Weights of a small transformer language model.
Size: 14 layers, width 160, 5 heads of 32 (1 for keys and values), MLP 640 GELU, vocabulary 1024, 4.06M parameters.
Architecture: RMSNorm before each block, biases on query, key and value, normalized queries and keys.
Training: 142M tokens, 3303 steps.
MLP neurons of a small language model. Each row is named by its layer, matrix (up: input weights; down: output weights) and neuron, and shows model dimensions 16-143. Each number is 128 + 32 x the weight over its row's rms, rounded and kept within 0 to 255. Numbers have three digits each.
After each neuron's rows, "fires on" lists the tokens most often at its 100 highest values on Wikipedia text that the model never trained on.

L7.up159:168152174166156085122109140155128146167143158116109138131153111108150103124129110084115144159124120166072144133039155185106096052129162143182145157137213123142143098127148124141128142187132134138108088078164149128169185051127131195124133103080165135158072088148094078127079050163148129100150091123128172154112192149108068134112160161122128139099120130135132120127153153123103124104178
L7.down159:127136167167080126114138123151171055120173160101210147148175110196118122112121050106107123147148094096154132158143190105127148117124148136096121116174088147110174102143119117098146055145154154148156159116146102155134169091140118100101241172114155124127156161122098219116058135132150058160126102115138048077101134132144114113098143100114153164170112159088111100160179100131118122138197
fires on: "i", " ro", "al", "ly", "ter", "orth"

L6.up49:108149113123147121177195121108175061138138089156098097049123132153152141109112142167089134153162103142103108161130195145134067118159205129081125124138115094133120145126128123086102116134103150100136089161098115140102131114137165133094132138112079156126086111150131140095083107198155157121118226123118113139083139194140128171121071100164164077126122113080137082129105076078098147078141
L6.down49:138138145081113119131136141100118155109105156112116029103171127161136170116105111090144139078116116155142088140148098114124145141062091172101185097142169209124143084148113073073091095127149115114203145182141143159128114124098083149150128131080100127168126151115093068118190130153124102109083141141108100122197155101115118102114118169146157092081085110136140103131124106178105159112172
fires on: " (2", "is", "th", " this", "ic", "ite"

L2.up163:105144126136120115110175133106089179112125123146097131155092121120100183121090117118139104110126134067113134169088165106125164155063143101175110170120102073100159088193126159104109201104142101160090144117124168065126169155070114109157113175124117148127136205151189133133052111086156101157112148150094098143102120133182148137162125133131157129155108106051172154090126136067150125114148
L2.down163:097047125162153108077166083150111136152165113127142141115158209146145114109112091128193115125113123114148159157072126108120147119177194175161123124107113095139083053193161121153081154113119125094093052141144149150161108124112123106146101059098135179052125153096093092148093120138193158081128095124104082168060118077122098102117157130170120106113156134072129104084122187159140076142133
fires on: "f", "m"

L2.up3:170097156125125117132134136142122158151134136079128139089079089147124206085090088084186056133135130119098104153096138133130092178143121096129120094144110061112117149188171116101098166111150036123119111080114108065159122182113178117092095153100137101115114147170194092141166137033129167182139156131099156141107138118116112138155194123148130086172156094033129112124122097075135140130115
L2.down3:116097121167113150136124135068132099105102134113126116108154143133154136098132111131108087067174107168168115190139131203145159099176148152168152155130111090151113058154130112170104161103104084108144065162144142118166086196136113132102053144108092200162139100113141069130114155117177185126117081119092078132048100086122091160161185133094112072095129055084122110148131180103129144162163
fires on: "f", " Le", "ivers", "==="

L7.up227:153120151141119087103144132151154187131153075170085127099140189141147120123163080156162100199140131121078106119006140138132118100124111139168144080185186114140110079142159125190107096108112127120104137128161097116194141070118142137081127123144086131168119122140073104135144068161177129134151107170113139127137151152118120164081109145083144139096090131165159122168136148112087155118130
L7.down227:152146175122102119134171154095137115156149113119153081166155145180152115149144144089064106163106059108179153119129150115087133099124096160077132137150103139087106124096162150099160035138107119146187147094112177093122172145115138118125255186112165119131138189114120180145071115086161069165140135126104083115073147069150160135093135134120166116135158107081157081161143122090113099115162
fires on: "al", "le", "t", "ch", "ly", "ic"

L5.up40:172139099146146109070121148148178135106116140068110141137147112126138133154061134125101129164098079146064115150090136181148167139124163084109132139144136098139155173170078146086116133166111115181134192124104147116105026143128157087092138157137120105156074164151118121143142065123174115153103101076125164144132134052138111098059105117154134101091149130148101099126094175079130097149093
L5.down40:091129155153078142155195085072146117167141213049152068155131102167135118129115116086082131143150123064147115098077095146126163130182136179148096087078067099138091107050096133135175206089094099158127129126118154123104123191116082206158124106112094175138122103104138157148114143142104132140154141138135088133145097148126137128091150089123144161173097176141113154106130113137128087141182
fires on: " of", ".", "c", "if", "g", "in"

L7.up520:152095179166161080109148096119176206150115172125107111129119128070139153098116146167079119093066143166128105118117158165041115115127111150149129085090194146148089163159139145134123155227165159131131087145133140127183109136088146185140117099123135155104168115146096149157107090093182194165124099115149101136125182110090066110116227117091102078092116122150124176118078114100121162166128
L7.down520:130131214138109102118186142153079105126155143099098212093141127153115145153128124129181131157150118118128177156151161206206175120132105123146137149176102101148127138129130081110100116086132103163123124118127076124129107094119136116121140168103177097054172141133105189122057163144168132151157112158117106136110147119158154158134089151114143119105139178097096128186161133135137175175163
fires on: "i", "p", " th", " f", " k"

L2.up92:100101171133125177097123131158131127134114146087100130128137098150112085097124074185195140144142103139138112142145091107145150099105178133124141102117136115120123167126157128142095128167146036183141134108130162120106166120199131193121106113097168136129138102111136057134125129076137120139191066122120127131130101087120153124095231117242145118158164106132131083125090142073111111133173
L2.down92:128089091129116124165168092133084108100106083096074054122057128124140141152155087118122115093137071116113186119132095137161136148138094130167110148179114168139067081146165129072107122094153122181161048139156131172091155164127100108160125117101131198137144133084133121100146112131156146082137100108139114141077086127117133147166169059137129102104186028078153129179132153152135176173150
fires on: " f", "ain", "^"

L6.up628:161100142164126166136174152130110085126098151096107112052145182192125125099162069170117095190125104111051117096125136150136115077134197143129160114152083160081145149070145144160121142163104168081154150101135101115088148107089118099165134090133153094160108100135117114130099171140140117106079142105103142165109124146115146113076110093053172090135099119073130108111091127103074059136185
L6.down628:121163158117104114122101117121105098073062163171137226105165156189177108114143178112159128125136148135170087184090123169115165077115133114137114132095148122147121177118126062150159170138144058155186123141094143140098085177124149090104192119089138080058147126155068128097105163101104085113142146160126145138077103101109144124112152130080093122087077110097108069107145136178158130126139
fires on: "i", "g", "c"

L7.up567:091133040137100142173113132113161100121139168131187127143210093121128085196114120178124121106128099116185135123182108111108057102124203152090110079116133124120043160121146157144105119140155062123112155118127111136099078119103137143143153095160142110158123140145130117135111180146135115121085071108112136161106080146136189095107134052123128123109108159190135092169158147170128063119126
L7.down567:121060163109129079099109130117156144181076139154104099096091134148157162119149134181091157107150138181091087101111138123137128174111121092153099090150149155136125095116143191112100140139167064143084144008149114128100135132141117105109175141098177130162126126110092135151191164164100174094088114067137161199115127102110116118030162122100144121113096143074147141178110129179103136155118
fires on: "eb", "A", "ac", "ic", "c"

L7.up191:150145125123074154135177126129178128085120156100113117167187101088116157066089141136098129068172158098116168122172072133139117160096146165148116082153128161197137111151169151087104087097144070130100184128127134114163143199015144202140142126128116151088162097149141143118159179140135133159107145127144164175096161114136135105087132133138138117164130160116121101111112139143133111210103
L7.down191:114096100106115154085134135161094109089154148106072123080116102109083144117170158153179113121150104185148117155156142146140157073121139095135156153072167103127103096111183099136112126183161097145154098147165131132097129139165160121154124136063145144116140067137167140121132105158144157091136083127200216145106114146115195080119084154127129137087122131128139141142132103082122103171117
fires on: " again", " where", " b", "-", " ar", " comp"

L7.up387:180175088130116183101131113075121139123146138138157127106182139138137109123148115090066161072176125126163100125210149154109025106101130127135123120122162219115118136177138125100141131168152123166093133146229156127100131133107189124088134100096139163156159170150099167136168150154140159105085125150124153125109141107159118105144149178167111047148087106149130146074111086121113103206105
L7.down387:144152122129087162159135132146129154042108180093080173089150086132155102110164174182139164130111149172147103083194112147139143156126089104124152134140150165094081146075177079082147101129126056126111112140124089124100096100095170152127150175097166131169094144176113169140124090162112120134124086110160106104165183144079147133081141102156162133070127171093116095147120057127099149145094
fires on: " again", " act", "c", " ro", "i", " ele"

L7.up339:163183065107151182157071132165138136116124095136182114146128128104125176114133122189178081149088163116097110109209146130146131153131075155131120068162158183098118146098133159112157123129155070149109149164141114134134136169029157206102136126147104115124123102134177120108213112155125128126122102132127105104133130132160183094143166076114117109121085151164114095174134187098157105154078
L7.down339:108153177141130081142132126138100108151142184147111184135127133108123155173144168102115116175154134200139141134102135140135183169161126128138197135104194105100109084137147112136090135161135133139130135171099127141112037134155118103147168105148152084126170066105140141130213138127203188096094102135121186195100092104080180130081155135169158084085122107114122171183154109116162105157144
fires on: "om", " over", " ar", " where", " th", "ous"

L6.up359:076081086138157114139121107127146152073158111138120121099116065122146149133126164158141070145097103069088097113143183081194233190138143187111145146171135075135149155127133117185166113148158076142088142149140155116177059074151124090108135138143097137138079192158136107104130103169125127155100113164128131112098139187105154124177112140191165107166103112070124147150177113135114118123108
L6.down359:115154204068086181172128196108104124152129092094120076103131133131133114162081136122142150085093084213093096155105147130166161127068137158123141103063135146183125132101166026159107155164093113146113143076115141116109118083119151128117185067087083126147122088113135120131121093127112133120123137095103063127153110118166127139135112154138118072110129160122152128138147103153117118097113
fires on: "on", "′", " 9", "ite", "y", "t"

L6.up219:123108063091168093131100117126150094082129184112135127084155067121134155160145195167157050126126162117046141125104134092121219132088139078155131056138075159124142118121144130142091105166148176079127149121079114187156085072100096116151149079139102100098151161129120122104167157124133126139112159159132170131102132109124130119194184143155112087139112166097131128093134119153111151089078
L6.down219:122155195089114192177174136131134105121189135068138151112090125133124119106090127174166111132103143119081111172122150169165144129135094128141202084075123123148156135154151071149117136155186163134143141089094101179105120125098102119082130056078114203074151054110105150106113079136094132130130110037079148123146124163189128179143169150132109131103160100083108136088124121096092097053132
fires on: "in", "y", "tern", "on", "g", "ore"

L10.up451:162142163142154149115112117136128064115121080096112124159188096080174130093117162147117100178089150108131111089105121126083177199124132144119129101114024145110112137119096146132082098148102174136147120122134159105192075142174101173119131110094154131093149155144063122122125155092109136139136196121117120153149141110097090120125157066173108142145194096111141136144060097134178085075112
L10.down451:101089179103153127168119126115077180113165133153117121102106104111127080136092112103087141110120177142172082083094150153167113157108107152110083120187106137134117103111156077124113188138147083121120147076132143139140077100137123202129030194139126122115111136188129038146056106111122080118129183145134111114145140116135077125091127112115136090102181183116119193141149101199165120141152
fires on: "ir", " pro", "S", "ac", "I"

L7.up223:144134101060123074150145188127103120186152150183128135138146140113125140135140102125186128122127174118102175132167165179144171105119122147141126077136182173161094112164139141161187120139102141118144144162091102068167023180065108181116128097094114212081183151128132138143098146084172150133124154129163103103107122137149157180172179144104118053086121113173138108123135161160138130138166
L7.down223:108170135160128091123133136162087201117137094138061111103150127122091156094140192128153085115167067124099175084159117159175160118182107158101125128116176143147086100159155095085138171104128129155138123099085169094136138073125131122129085165145156093104144073079164165132126144110144168155114189150077128137062100119124135095065112143166173095118126128072152129149131131107117135156169
fires on: "y", "t", " y", "a", " cl", " a"

L2.up364:145107097074177150126083155160179122147136137179097140081155134109169131171141153145137153080138139140148161151154192160097106083158157138074117212107138132135165106129170118159114196090121210120115148109111105123101134123096065143155152140104130147136095066157101184065163129148134111110111166160145119111154130178127113110082091089082138090097078139148146145197187137132161186111119
L2.down364:149149174099153066151110173164127136149113176132160174128126140146128121087080196124150155099122118164083119108071166119057125077088135167094135123123177147104172117123120127126078048169123111095081153137101143159138109152074112183095224107127155119085079151109103190101132188153096094130140188122126162096136129163119126100178116166121121165133105115170082144154116130130091080093075
fires on: " E", " or", " e"

L6.up396:120127054136098095133150134131138116114144097125105126106130114129126101080128111168110110149114113140122129096080143116179080080161182113126138134124073129186134147125150123102132116167135167138120083167071116017064100111116172111120109148092150124089060184141139098094115106114129147152162144127101133158154113148073111168141087095164127128187151116062146134121084043137089082136215
L6.down396:170110109118139140168143192129060108126130082151118098136162153098113169120121081127125107079155117145142077135138155062135187170109112129124182113134142134161160113176135000100156089136139079076143172122149104133141111070090157202113126078159072077128101131133133108114142131145097128157155147134168148145151141091127152103134100136136125126030116173111137148158164168130154138057158
fires on: " this", "is", "ot", " they", "y"

L2.up505:082112100170146095171109146154123146102130127074111157090099079092104111088113046128110154119089156147137110135116107124114113112118171088138111128127111106140142189137136133153126088109151027155111164115114116099175173094177086111098122111138132130139143069153171103135149204163143176156081082141117171122100141051134158113082202122204084129181124095112146131085138119032097085080157
L2.down505:103115143145103140139117099079160182112108114116090090082165167200101100113135066107145142086143109123151200114154165183173173127132110133135192180133123144137126102148153084139126103065094134162144112100121156190157096183138112077114105136141138163092091152089194086066111100136130112054147086105091131120123022114133159161159123100098119067116118125123111146154123118120116169130176
fires on: "f", "le", "fer", "ch", "mer"

L6.up624:108103134116167136207137167102136106080116179132066099085127082168122124131171084182129115101097135169074118114099076116107136119150125190137112113146134189092147184131105124133142105175109141126133147130168144142089117116089126163163131116171156125110151063182088124107105155151138106112122127193155153167113124077152113114072132095118180056112077153135109140137168135117093124120130
L6.down624:117155182115111132087170132111108119109138135156122170096139094227102128130091171133144107167135041118140077205131119198122131109064087126208128083104124126103155173118135064122069169133144133128175085063090129136096096186153123121126122104077139159087152146131086159137134118115128106109139137145105074141088136127171135153133134153118138142135092093125103145101121118087125103098112
fires on: "s", "ue", "c"

L5.up19:174147129150126125166178106121128077138125130201182118113068128102136134101145194096115109186107122148116141114134106098101167083137069152080105161117120156071089113128121101098093139071140170185131108161147202121199146143155108159165111064153112080091104132136141124125087141138089101067150163158086202069155139114171117178102159128116118128165141132149139135097162138107146080129112
L5.down19:108079119109132060089093131155135124141145114076127166109110158139112088118123149085128125147105139127179164142153156084132116176123100101090205123170168149113131122151142018110112146117124152072107155152146058129118152091158179164145082118122132093136134218205164096166085148116148136106093139147153146117100088096095127176137139133152127072176145184163119130125092110060149140138158
fires on: " Sh", "h", "all", "ond", " Th"

L9.up157:141136109051132142161137134097141137154122092080147104099079110125108120168120170121116127136141147096162200095194150089090136157150083162157117091161194034093140143127108122102131142089113077074146089102159148151173107086125119103067145227111084132119076136180122125135156123120133148143139103115090147149115149101085139171106116112135150146148106135069105108134116080134118091091121
L9.down157:129177063092156154168156105087109136139114168187098163128146087150145179037133173139189133102179145157145140121171113108134102110086082148125116144109131173112117143133141043113116156124146142115184176161111110123160113087134091137178089089099144179096117102175111071125160197168198127087121105126110133059123136133147147162100101147158109089093135185080132147097135118124149112209126
fires on: "ing", "it", "g", "oc"

L7.up232:149090207138146113074123113140168156117136172099116137147157119135133130143126179180139176107150122127103187101128076125113089151109132141128113109135155199100166147143178126092128159177152109144118112130187104178076076136095163183134121133143101112162124078118134150084144122102155106137095146139100137145134140059127097191104157158072080232166168146132093136124086136137115134174087
L7.down232:119148126155098119143122195172101126102100142110094226084137106141151109196177161124125151165091154170157131148145139148127208097048108121139255159127078100103118130120171074171136123142165159109181101136198115103146136141114141150104146087064143116130138150147151191081104153162139141137070084142137144174162112104123144131168092134089148145161108077144101157164149112113150146128142
fires on: " m", "c", "r"

L2.up393:136137153110189176130121107200117123176158135079065130137097084149131110134046106163127081077107107179183098123099186195101126087107130123127124167158113181084138121161106110157094157042172139158155117089151125111122136149139120188135112130115127102098136121147127109086090081116120138147171069099160153133052158082155124156136113117126153159133121136158146169118101050074186119093147
L2.down393:116132107144099120185139174165118112112119129107107144094130187093092131101107126136165143146061111158053156118153219161153158098118085162117162109126153154133157149124099112136039070174082130139023115119130166116147083138119096142095162114121109124115117164097111165131095161111172135112083182116052120150114059133192122117144164135084135151137130134157134171161153151124089096140113
fires on: " com", "un", "f", "igh", "ated", "ar"

L7.up562:108123103116157060140047161077150160129107124173198122090077116094117155152101132157178132138157140114115146123076173107143186151130174123141105082076108094088092106190154140176173109155118145159129135121083136153151120169136069039107121159181138105139135104134114071105092132107126084104163138163123137057106122158134136093116127117117151116111086119221140122150089117136144111061126
L7.down562:178076145163217131112108108075134153185112085139144181129141156182163154082125153067109155172160140153141101152162101125142108156166113141113086123106173108139090176137101138088116170096166086113136131095120149116142128137151090152138135119154175055093145094177097122140182149091096156121133143144090089104129087099107092153138136170095130087171187156148134108106099185129153182160155
fires on: " fl", " 202", "ist", "S", "ric", " Bl"

L9.up244:141175068046150135137130097108127066099156172085126129093134089143057132107104138129120179182150171084143140076197145145124104112165089159193124103140164097147121149096116099141138118070123106107122144147160114157152159137154146107130142141102127148153123058122103101205064068177112160158128126151124162132113168129137164155079178091139135200114170126086102133203087085043163132154147
L9.down244:162102146177156135166149087088149147162156148158084127141130064119152117101079229137226145082186116176164151144209107116118084181201148103171164174162138110122101096069130211111120090155168105146178166102157088100154142125088103119131114132081104162142095157135148124117128134114130156139123131139134178093147117091173124128106126152125075115128137234117103135123132115084140080159119
fires on: "ig", "b", "ol", "ab", "ur"

L7.up127:151095117159127126120155119122156152150125165054102105129196108089155099104123159206099148085078118165111149146132199120104061101094140216133103121089136194081074166139141147051143156192171131176086157180169116132147088118090150188121134113082155147133174124160145126145172130154152134077118119143094109108090143088110178118124207119159103127150088115161137121130141093081104107173108
L7.down127:154090155125073127144110151142094126120080148119092195085119115094125115134089159139136125146105154173127118115172142153178159173098108115131145076187143113155105084153195092092075137156174111116187123107119115160065132107086159104136190155114207134096095139138123181178122148106119128178107123102140117165175157095115143148070134163132176163095131080081103213173144096098111140198140
fires on: "r", "i", " ro", "ac", "p", "c"

L11.up388:114147148144118120137095103133112160080129160116139145136148117114140116123154179128124130138174067124140149078104156139182120104140107142103147138127132091181181117097117152115127154155114159133123057075106084124044158097096155163122114134154082155129110038127124151153148192106126140168092092082148106168101128085149036145147166132149134133098099163075160093130072165092157105186117
L11.down388:090155151161083117078142140115135131118152181096110120143112088139137107124123157104081148112128127152095144059123121128098172139224115163160129083174108165106149124179141119168120149106137116170090167148141112072167154131127135104121027108147098131181155141157152094122155204134134124151127129117217098101129112101144125154154132109102074138164146119104097162113137167140192156139153
fires on: "i", "e", "a", "an", "ian"

L2.up267:041105139140129115132111169159128178156137168055109118143099129130127106102074080115088065122133095126128124125132142105187091129096104123137142156138143107106131131121074138147106142104122013177145117124125138052126160139131153151166102130145203116173151123139174103075039090083093127143132130110118133110126119117130121151115167162121111116151162114121138129118077105097159077142119
L2.down267:103075095140127126113097144130121111111100085093111118141131125160144126142083101144114112136106129100127170174105134156151148124159109135164123114126132104099122116087160175133082135092082150179087071109180119124146093161137133044187145094097120155115127183109150052062138072130167133128110104109064106159075081098190073165130186114138153099126152053114178092121131158130117150135145
fires on: "f", " f"

L10.up170:132114072093143134139113137124136123102142151093127149158162119121159122159138108115133165174145156066107159123131151146084142102107040153112154151113061151108159094217210138147116152124105127101126098110158153081139089129113117134098125171138132144118107165109129113149120167119145159148110255114087141117160128129169107179179132111177061108111130118109096149145086135130131165117171
L10.down170:136079151097093156101152149110137143125142161149133124085122067140184109142094066129130150113127112115129121110075155154162151114165163118146161126123117126115131120103186139114075150143128129149087145085213199099123133123222129148154139130108101155080138120178055076107148139097139148081102090137192088107089154153111156111102086146067115147182133146135130124140107099133208117122165
fires on: " Pro", " pro", " O", " For", " to", "up"

L2.up135:089142026119090138118068123088122140121139130202120151127146080149139086201137112134166164065109119158152158126131117127110139113141167207101133164093083126103166182108117088170179097159138192142128083166153099172143138099125155101141151164114154149114124085148097115094159172136120108148030167165138149128165108123131180137109078100107111122146067127160135121115175102169092171171158
L2.down135:135176121146142172144107177158110186167146171162101149135158121107118146125154202110131139129137107125124158091151111119125121164118140129099237149127148159119120139141131103177123000149128145099078166070171129120175185152110140143134136106162145134086139160135135129113084116154068098088164135160160175069169122151076183133130087137161178172167134183090142162127146150092149151137115
fires on: "ry", "on", " E", " Jun", "ly", "ath"

L2.up574:089144145121122149146065127152156121198126117116095152046076121118175097148150159153142129094167148183157134172166136088141169079152163189084116136126066134151131149192135090160091156119121224098123147086126085143136159184087129172111156091056158126162158126130126136135128128164111111079150131125135113102141122101126103097113129134091091146107107116176149083165141125104087138198100
L2.down574:126176153070130170134094122148110077105123136144108174113100109114135087066129207089184127099140123208078125103129096130090139160138093157127207148141145148123109110150107114130116133161060108154083117122123158153104130145114132164088139101168136133080106155142175105088125166173124124067154150131099164141146103158094136132163168146076111160092126110177091128121141110125224130196060
fires on: " E", "um", "E"

L6.up253:122054046149069116099111109140117121086131093078158105109137072135145178134173127086096044184153090136131118165132140127196130103126113134162148147123153140140147082141164130137138120072109109115109130122087132093127150127095159064157139064144126156133121128094135129052077113147112172141120111115143164179146131176064115175182124162152121110179143119085146141086161038128109128163145
L6.down253:128148136151092127210095114118113141129096077082205174116108118089102125160179114132124139073073145179110167089088093113115097114105089160089136153112111100183168129133119127137135149102067086118112115147118144190150146052138158168138137108130096112118072133171161161072145160082100105123169168127133106147132091141131137158128090128060137136060130155107160163095125098151148159095125
fires on: "el", " (", "y", "′", " —"

L11.up549:063183196101140093127115102106119127115140105132069139096202150119138129120141191192144120131135167064127120119096095161133139105144167174162111122141116112162093070144031131082192186137104168193137085077181161134129143099195088109155114135192132119145131129130123124155105120086101184142123147151149129138099141092123121122082167128128146139131126125067139095161080163105108056130127
L11.down549:064094057200143126120132134135113126119104181142133185146157125157164132069126201140095120111133104188105189107136136163139176179146107185117226140171126117141160118175154113160104139133089151202090097107124126111116135138131089119103082106144150162151124097133159100180152133115165111154114072079163110085123138093102121147067166088094090129066185101103115087123168131095136133130119
fires on: " W", "an", "u", "e"

L10.up90:058079081081137098076161088166138101046158136112078155149078101099154089123116150116133122183149108110116068112156103213102097061081061173179110099066129116141131133142136111113093155167113122124136110147140151101072113141132131094121133133131169076164102163148140121077160133049115134168138155070131049143188106096135103117129147087145101085106128147107143143136137129113156137138101
L10.down90:100162138074165136107167189136160161125116097128085099135102092112085081109174178151124128104119134183055125106051119168113154119210138155116084103058175122132120161094119138110117133082151152152154169100116181147129159090162149119175111122145076140187136138138091120092180070081111122118101172114188091092120156141145125119166111120107135095130093158111124122106134130061115117149131
fires on: "r", "oc", "ur", " serv", " Pro", " pro"

L2.up436:134089103088148125105106110170181102145135172142153153112178117148182126170056121131137199093172168152111190157179089155109094080133207160137126188171117113068111102090073104099119139149137199121080116107076108187150109158101127107130135156114164103118127130079106086137133138128110071115107180160092105148130112132108152064103108127136148045130129115127109093104137153151207148130125
L2.down436:149119099170156113143100165173158130152144143156085185094087152099161161122089163112119153139127112116121129059152110159076059103150127115112132149102154161152120129184125187087145075166137112086090112135165104173111109144120139175128172091143131138184061098116078173104099154157168100126153131099149127082129116154175144144092055145162099167109143195161105104166144110118102090156072
fires on: " E", "–1", "ted", "en"

L9.up312:121215118093103160167119124144119142135127192108124132101120148101068074190083044156169092119145090091132064106101164141123098107160122186124119104161145076126086153114156112169141171117093107097130164140121162156140148120137159187126141153150132157115150138125114134199105128148103131183167203097113129125076146164168109089081131144151119123100138134133101152165143079067135127151106
L9.down312:133116139151118126140131149161117159137134091188083160140139067166145137170113208102132093144117137067159161104154095192146098168108104072174180156072135118123173142083109196090124109144174128152185172124099165165110117120099164126130122176169084146116078153185129112105085076178170167146150169114133148067114158139156103113176126145142077123079152209120108115107104147098175110135098
fires on: "er", "ab", "b", "anc"

L11.up597:138090153118126145144045148111072115149112094150068110098151113090152081131165159130084179208148142166067186126140141143091143149115148176104134140145080101128066105107057124177099117144145163138139160164171117100097186155121184135113119051190145123155140098070153058154086091157111099159123201121120140153094149116106153106094136139076132122110136130149130092172091116119192095162143
L11.down597:133199066073154153132147181128146153104099176104158143054143119166091076105109134133108138100152134138142148083108157058130130161176086112087158105120147122105112090163126106181123152104103135193163140143104164121087152140118098106094211120093182139123136118144131150088109115118112157109101163104120113088130105154131166139116109102135142100147068217085136097147137106154107102096109
fires on: "u", "re", " of", "o", "in", " Se"

L9.up257:108107167159119136119065116046094108165127121152082135138111084120140130100152182082157138145085095135106159142196131092124164147110107104139112148112097217156153154153148137089068105140156171125120135122122133118092084102118148118133139118110192049171167064016146098120104156107134106095118095134154196131158135191113131135123142115121126118088122110090148146117133102093168151155150
L9.down257:088102161132101111142159140120121153128131166136179195139142108122125087108117096086104151131141141144134135105120104144109116144147163098118180112121107114188141110096101198160073125118118104143091099068126124125094107167102098162153182200087173108205084120059136111141129126128153165079095124115170122136165117040016124101064125140101154080170080094136164160128135108168089160149156
fires on: "ath", "j", "ol", "al", "c", "ul"

L5.up199:138146136148160113083159161075143132109134094066125148190139120092136116154096154130195141126067122141108121182140170127152185183114166144121128114115149120194171147121083130078151123124122147165131179082122123129082090063113135114135117188093112134130125101114054080133147070151153072170200132063144075096152139184127106177094164185132102101096127127157138141131043125092091138113116
L5.down199:091150151094146167168138112134122078120153182121064105152053049164104144088148142130160170151129115092069123143104151122169162088098063142139015124155129147156123148075091190109132171099090139148111120116080178126105145154139113169091097129080128171094160066114139125143128111112106128140149186085130123092077146192169173160083115064092105137162174117089101105111154142123148156151125
fires on: " per", "in", "n", "ric", "g"

L10.up94:152097164141133154140112102117104115138143169151092113156085178124106132082140155123122156138071149166119187141136166124091112142115160114104112076143070137092203105138221121152110096127076125167114140132165186115102131178124066134150118123166172141153108143132079133116159128134086171143108130134176096145152116102117126113116121067189124130177081096125106113133062137113131107140174
L10.down94:084157149060181124062122112103105155136088129228136066102121113122111122132112107186091075138128151128142084097124129090103092170128125141088111153150086111127144140180147082113150179129106119151100089085118161137102106178133072155093084137146103093145165159103129103131117225108086101117108127173177112155149144126093115160045059125152155136099140114126098151133180142098110157115163
fires on: "A", "ia", " States", "S", " pro"

L11.up361:115101129127152137087106160142141135118072157156077142099136176089110115133131099138102139151156162156157153162154108166140148100120152151201137094163131095137074099129139146128090061073135052137142174157115149112179127125166116109088127118099167094128082122072140096092098091141137076115095087122112115211093130139130138079074156128132129135156141127113069099100058122098122150159096
L11.down361:136146109154078153162137141117129106089100148133126215132102128107116154138131133129155139163096145203115096140102120109149165123116079158080095146119187146108140082078092091125091119147108154114070140180155190129084111112177129116119228151137152144147090037098120138086149061172099160158113134123112136111138137105147145146103130112135135062149087205174126118115099136134084113154148
fires on: "re", "ar", "u", "oun", "at", "e"

L7.up321:144094089132106101112070177113126102147126172094145151054112139120127150128080096107152146116118116104129218150119188124158163103126169101137104106072131160144083167173107143131136095161097161143107117077140139103129084196068093117132119148118161132114165130112157200159077147052142119099165128132131170099117104155128043134160143197121091078085207182122162138103077083104115095153172
L7.down321:116112069143162147067104110128123179073155148101095186095149110092153138084110135093149171124172082122097097137201128079177108153104146101100137145161174111179114099150125073068177163112110116042163138136169102103138149102192116124128064091131142095116121081143149140094095154131123135150139123122115126125099113108073097181134081138090153131145107203131083120094129158150145129177178
fires on: " cl", " fl", "t", "ist", " r", " a"

L2.up131:153122122103148153059098170234163121169134168077162124120070117141170171168159137191170069130089109170116154168177168132116087132180137109055151135147180134112151153169119108172099121069128150140160098075144120068118131141119138133118117169113157143157079058154071117096209109093139156138109193128146116111095122112097101106129153121118165120125106143165121118138160151171116193164143
L2.down131:190125127113117127101111200126125066086150146106122122164143152122180099142097169163103149085131121150092155126136112181051113118105102116118255142102172104104134138143135174119114081175074130124093135143138096150134120169149094149158154110140148136148185145162128206095166118145126175090127162123147142139118111161077141106188151134143120151155134075117110168135111197118128094142103
fires on: " E", "E", "bum", "ort"